python train.py --n_kv_head=12 --norm_eps=1e-05 --rope_fraction=0.75 --attn_scale=0.125 --init_std_qkv=0.0218 --init_std_o=0.0218
MLP neurons of a small language model. Each row is named by its layer, matrix (gate and up: input weights; down: output weights) and neuron, and shows model dimensions 160-255. Each number is 128 + 32 x the weight over its row's rms, rounded and kept within 0 to 255. Numbers have three digits each. A neuron's up and down rows have the sign that makes its largest values positive.
After each neuron's rows, "raises" lists the tokens whose logits its output raises most directly, leaving later layers aside; "fires on" lists the tokens most often at its 100 highest values on Wikipedia text that the model never trained on.

L2.gate1233:101113090163142098076087183144181097075160121148118120144143096148132138108094096102123123117078137113138115186179147100096065125178169145128143120110105129140176126124089105151076121160147101165095147081123145155167108164193020046005171122152162157164139187124167120078155209153105205120
L2.up1233:152119160091084168154130105078141136152163150151135075086102138071115170088099057165106120096129121140155076103131135122100061139202071132139149115131124139142123156114176109066132151124098072067089168185139131140174162094105091109120153053200173122151109151157147081125127140148122136112
L2.down1233:186138123129185103139163184076136143158124066142081134119149090066121135099169192148100186186127136110115099077092106118072136130143129158148099151130132131119130134143044180128169087151108143178103121122101095135184146086112149171179123174091140098132110122134095153159111091164178190185
raises: "n", " therefore", " also", " respectively", "nut"
fires on: " would", " had", " could"

L7.gate152:111123159139137088056116115176149088102145135094219121170166081160126218159084134164099172114096132136147176120152104170158085094059106044084139177069151169122127115142097124172154105118164127113134098130161178098089104113112149097135179131179115137118112113134152129137075073132176098124
L7.up152:150132125088192133100145075109128116124123131150179125208138117138142139156078145179092196117170111124131121123148132185187105124098110045090095184105147174115137125166104087183168136129119099101171088123167144121069100126117160135123158145232121155130143154127128195101078094140166099129
L7.down152:119129123144125160119134160151102146139107149131085080138104156100095144127148118137087159095145178107204094128127178158127116175134129152098189149136173135100118095128125106152125162092148163119099082138104163168092111140173102144126117177147130142099142128100096093094167048156119104151
raises: " L", " W", " H", " D", " T"
fires on: " |", ";", "1"

L7.gate941:153126118106110151151161089101127195168097157120147079095093184136118122106109149124084115127164208152147116148156177141089130178072144136168086144116100170122111050117171141131157118148120078138151050129106084073138101138116157167215101129133144133188152117144159154126128099150151131150
L7.up941:136160099112135124166111152138176133080131148182138119145122132135114182146127092115167173129075121165131167090129096136152073099065106110094157113154120111118134134183124081130152080122170113126073102084085189143095133212097153141100185155146146099153124157117133127192104166133120074083
L7.down941:131119129091161139174119109126103081135094096136110134181160155137113127150117144214123083089160135061156133136131130169154111131120156098129129117139135201111106105135086139099137110166151165179078045069119138183130116154160137148138128114158137138152127178140128091097110100101116074143
raises: "==", "This", "Other", "|", "==="
fires on: "\n\n", " (", "\n", ")\n\n", " \"", "\"\n"

L9.gate305:151104126173131078079110115110152117140143123163145102118142145174139120126085073185095154169090151113112097090095173133111151136140137111167108129110095146146120141134134123183082070066088134115139160145140087091122136130137209152135106137086125122142131129099083118160140111110176069168
L9.up305:177082133120151124112119136170132168172110152158124145148101132159131106108123152150076141127212142086133094112081113094109100157113129106118163087119081100151108168141103121126076123132180130104142171139123086131133150153126174136166113154075131174117187140158061069105068128076180122140
L9.down305:111126132139110092120176145097178116121101138162164101098139186100148096085119109183018102153161185100098082103096176091102155173162090154050133125057162149173141176124162151112068141127081135158136157114159129153075138134135167120142142113115168181036182091135055088079098177161157101152
raises: "|", "UC", "US", "oker", "less"
fires on: " |\n", "|---|---|\n", "|---|---|---|---|\n", "|---|---|---|---|---|\n", " J", "|---|---|---|\n"

L7.gate898:112142149095150154164168146142151096122053170145087093175144154056117115096113138112124130136109106114142102107130109075067105087114109079133107131103139158070129136141134103128131139086164113112138146162139098175141112129123115083173106130164169132164096133138169120189130165097145136135
L7.up898:146127137120179144154123166137145111173141146137097070147160118026171104136138138150186178179105134128121096103144063130088112120079132084146092116120144151116129162117172103123173131114128087137137122120168093130162154117153094107135159143166185168105147140059099123165130127136145115154
L7.down898:103154071122183196208156125128133116112107149188153146156098144073142085155129123118103112133149104151091081115143077083158106132160030086103140050106141137107144116126107141169139113154123147146148082153115130132101117110089186104150134118129150144192073177097175138176155108124096141133
raises: " By", " While", " There", " This", " It"
fires on: ".", ":", " |", "!", ";"

L10.gate1083:119107116116084171173154122183096128137185087155115168149217139069133129132083087176083142117128142179158166155126157111100110165126133127089077128122145130107118166124166090166138159125110112132098150159128185112102093094142132179164095120167132108114158128190207172094108115178073112107
L10.up1083:133136114112125122166155135092106132126166114080130157135149103107126112174115126193086108169088157134131183094191158154125118194070187116165110135190136121177166145063137120135115139136136136121124113146176116093138102149142180128128089149147162139091178134176127131129224090093117132115
L10.down1083:110114142181161177143110106185147137144092063109122135099091128121071124125107108140082173177116120160092147105142240129105166146146168144128146123119141080106109205116123123209145143101108145132155105075132125164112083100158104136120167211146104106116111154149139076122111083109114087145
raises: " K", " F", " D", " L", " P"
fires on: ";", " |", ":", "/", "Donald"

L7.gate935:098130137107101165130085170223161147119104184073180082115155098179138162072093152168056174164178097117122039076147154077128142048144138134076175116195066170080167069171098154159149091099129098084145098140142131113164158158091130115104173152119177132177051138090122097130164141133080078109
L7.up935:154159117077096181125090196144230170121135213125208079132150119144091185070093125116058178119133161129128082103146108099163130122088116118099160142160177182131124095148125127136192101136094091129137100082104136125159164175139110135119157102117128095160113165083167075121154127123131130110
L7.down935:125157146106085139087120135133154102160116094114111161107119119113098085161133134105130170168108142148120107077129070154147109144159122102141144217123180120109148136079128153110108063144116115172190195124091169137099099129133137169123210129112149229167113149173116133154153140139102099153
raises: "===", "On", "==", "The", "In"
fires on: "\n\n", " ", ")\n\n", "==\n", " =\n\n", "\n"

L10.gate981:128142158132181180173135218097108093114130135111125103116138171081154094085109173043097159146160145126136094180074163103120161101110096140171165093135142116142150092082132132103108136129122009104115092180152159131129192119123140172183115104116127150178100145063053109171166139117125117068
L10.up981:128089109162176151201147161162125098152076161153183103152137091094079109124107163096087172132200144076144128113117163110138161135165114111163078117161166117141083122125162131145147113104141137132143092114165143160136124157137131128170145078079077231136142154093122075188201121137129106144
L10.down981:155082133080094137162116126198124145105102117123112120138180146080103117134160148139082144107126144128123150116122109159066196149113116130124138099107123139151145124140075120071115070140132099117124133113149106134156145218065160064202135104105129142167082115134138117151166112105086094171
raises: "—", "===", "==", "Sc", "Professional"
fires on: "\n", ".\n", ".\n\n", ")\n", "===\n", "\n\n"

L7.gate165:177093101140095076146105103105152133110039110110149078074181098103131145109131167094100166186124122115143131136191156106181093132111114142187081122092156076112111165136156174113064112139104099166135152142162126144126113184081066124153131130111129151095128160189137151220114085135106070161
L7.up165:186107103122113113119103125151117112091111133094160127118108105106165098122132160139113114202126075148121106066133181130156110103129058130131124111074174045115077078118165177131187189130129181117128114137164127180136116108120206150172181090075122139168120143107094136101158070129079168134
L7.down165:171096122153102110143119152096176132102135141123124125141115125143077118111113085198102108075159118122162116140152123079119136110128123103160135101094123117117142138124183152170194146120085139099131143100134120177142133142144124141087129128099128083118127110126133118125124125162113168158
raises: " such", " including", "such", " include", " like"
fires on: ",", " such", "),"

L7.gate262:107173127089112127098104154100136163142142153154150147079101078186151145068096113082200119057129143056104153093112092132090083126081143147152118108090126114134119160144052155126124207128079144039178074156104189168117178154058112141098173122176104114135062165158126189160073117101149137141
L7.up262:157130177015150114068148102196173140172108119116121152132119108122166212158129135083179119078111173184166146168157095170148074156061199114133165097092127160088093132186133118122123084203088143154132120109156111107087075149180184120141132098119059090188151121115146122142122131126097090160
L7.down262:165141126151130124088129092085095133101073144116121154093154097139108127165098225112129132183136119160140162202140119138169141118092175105117153112156131113112126156130120179084178132179145099142116185132139135156155117153156147090161106192112129183108139164135144152153130109118076113085
raises: "ty", "teen", "usc", "een", "teenth"
fires on: "18", "22", " six", " twelve", "20", " ten"

L2.gate226:141166146161163145161209120096095083114132077092086162086126134149130178104108148091125128033096115159084122154111076174095130202158116128114147122107133123101126141142124115089132079100089080115160185149091119111136120190142161120121111080117098129149125155147139120172180133118177073127
L2.up226:103126125138154191113173123081102111132098063094150150092152129146115122154135138114122133057117144118072125097108140137110108179130162110112093105087104113112151123141119095073182111092120081116125149137096117151117144138099150074118140094155099146091157125095121147185122116151128105130
L2.down226:167150123146083098135183127140142105129137104138091111121212116106123117118159102126118083135127090152122073140093100139126083172151177123123208128145186158130131073091133143123060171128067097133090147123136066114118073167136157106131132155149172053139106148121095093110146146091148125172
raises: "ection", "ource", "ession", "port", "ections"
fires on: " S", "-s", "S", "s", "-S", " s"

L7.gate1235:108094158154146100093095136102173130114149175121181146147060174117182137107149152146132138150158174122124082200156164160086156116104165169123140165117095102156130127128138149151160064171107117155090096138090147175112093137100126192089086148116167157058114082179162087142108083146173145126
L7.up1235:116097076194123149172090143139137172084115111050156132136144125132093167150134176093108103113118131174117110146118088149118128100115143150144160179118098094167107154129074110130184139114135140120079072084150143225087132131120121149157098133083136139185140099137097151142081165108176085112
L7.down1235:131131065110173178100147126108108164153126093133115185126130087127132105105143139140092120169096148157101092116094124214150120121162161153046141118133132176137115152132079133110123159100152138168158101080194174144170060148152109107157098135122156173113120109167118121089137117198185136102
raises: "eter", "ers", "eters", "resident", "ap"
fires on: "P", "-P", "-p", "p", "V"

L7.gate818:117122140149138135090134186137070145141155112081067134099080139159147105124114129077123111108155171088116130062117135117109096110133128090174181092137138099084146158149128119138180121148095142079108124159137048212159145089147088155121197166094103103123113115128129100134125144115213098117
L7.up818:110113123106138141105197134145081141112178075119125170143127127179124114122092145191132085064102132154121083128191159077183195139123106134069126159141174173073147161161040157104196144090122133072083158102176155169182187133201141139180131091101119130186111161092097098156071160197176164133
L7.down818:103110127125076137101179127168085118141153177136128096120132081114111143099123199091164153049088095129145156128155116115127145165097159164136162118099147096166136124109104154113102161177106110121145144109102125161123098117110169117099109065082147121097188151127133169202087040151093154066
raises: "01", "99", "98", "7", "8"
fires on: ".", " "

L7.gate189:106168044146136132160185137181117150169096104106081132109086078103150150133118119121158143158118136133121103119157110119133091139156147101166101120101061166123148125115166097081173116113089138065144123143172133110142156111169148092139083136128094145102136125134118188176144101110166104131
L7.up189:141115123115173128128141164156149175168062157121165126157149115086092179086070129115143104188153125091145126120057122086159121091166144125082102143131144128134124078098119094104156180087122184122105105115203143098105098115161169153128136114106069117027114157128129187122119094149207078134
L7.down189:204104093110106160051137118149109110109170092133117132152144100120084103115180103183139172095139108129121148094117113130160074149096181174111056067164115169134179150145110118137138126112168178076149136141143171107211107194176162158163147156084123126144140201151100093113148163146203148126
raises: "x", "zo", "z", "erg", "zi"
fires on: " No", " no", " Go", " So"

L2.gate1339:170139098125077023101098133117213093103132114143093108099147156172164157117063231146120151105146149038127152123132165145099157123078168133151166168118093144141135125151108088169133158169120064153133113120125155127193124173136139162173058205120093165123132135151110147058090103125150156088
L2.up1339:149176136175128136092108120143127088122140126149125147156066191085222135162127127121146154102139178172150167066115183143098117122171081134171193147111114128145117145160168132126107056130117111156182111155134138108199105129090146108103086101174116117176123112121139064145157161191102083109
L2.down1339:171118170145125109125160155091124083131040118126141046153142147119117162146050206197129144150143126122165081140133114083087166178130089115116052148111159080126107125119115121161106105119123123169117096070135203163173098094131116144176201097096118123124083099141131133108162139138123151104
raises: "==", "'\n\n", "===", "====", " =\n\n"
fires on: ".\n\n", ".", ".\n", ".\"\n\n", "\n", ").\n\n"

L9.gate1108:149070154067086110124180163152102128119115113144148158198099135137107107068105098159134164144119172146229167092162142106156069200152135069160105143127079166123187173110121143115142152133135107118112160106162149146156145100182133097187207116133110140120127150087156100129095102144162210143
L9.up1108:134157173031114129120116108157098171134165044098130156144106158088121142116093143183143152152154119122146128132177157151150137138135154121136163156120149141115163155113144134120113086114137152153148167148180150144174161134135175076111146085129049068090145120082085136107166138139174105110
L9.down1108:153113116137128117139209135131083115190138110109097130170157163101156120110068160138153129133124131151176126146107114107152112134147112133130149048084115122152155156094143174139095127119143101130122138101101111125126083107046136114148125110143103129126122096146109189144104124212177109152
raises: "00", "01", "03", "09", "9"
fires on: " ", ".", "-", "–"

L9.gate899:108113142103103170131150175131192111092095186146127078120144064049134139125155175056079182138116112104151072146143132128081180100126087094142128187075068125156183151193105074144115067089143103121103062160121107149141148123110147134122111121157090101170116107102119107160109147177113108152
L9.up899:104129176121077164193112118083130126138134134140113109141115156140156096145093171070071146142105132162176163143173193066087157155118176149087167135119107171136134203153123087149144103096147053124079169136152139156136161124057130138152154106170144120165103128110058124113158049077141146121
L9.down899:147155182050161179113140091099130119142094111157106107123112134055093131154104150143075148186107151072150130137117143105079125135137167118123151173116158167105100166142120118159158047160126112130156086156064154128107121085092114126161138109126115108110120168153150109104120122091167155111
raises: "-", "====", "It", "There", "If"
fires on: " \"", "\n", ".\n\n", "\n\n", ".\n", " ===\n"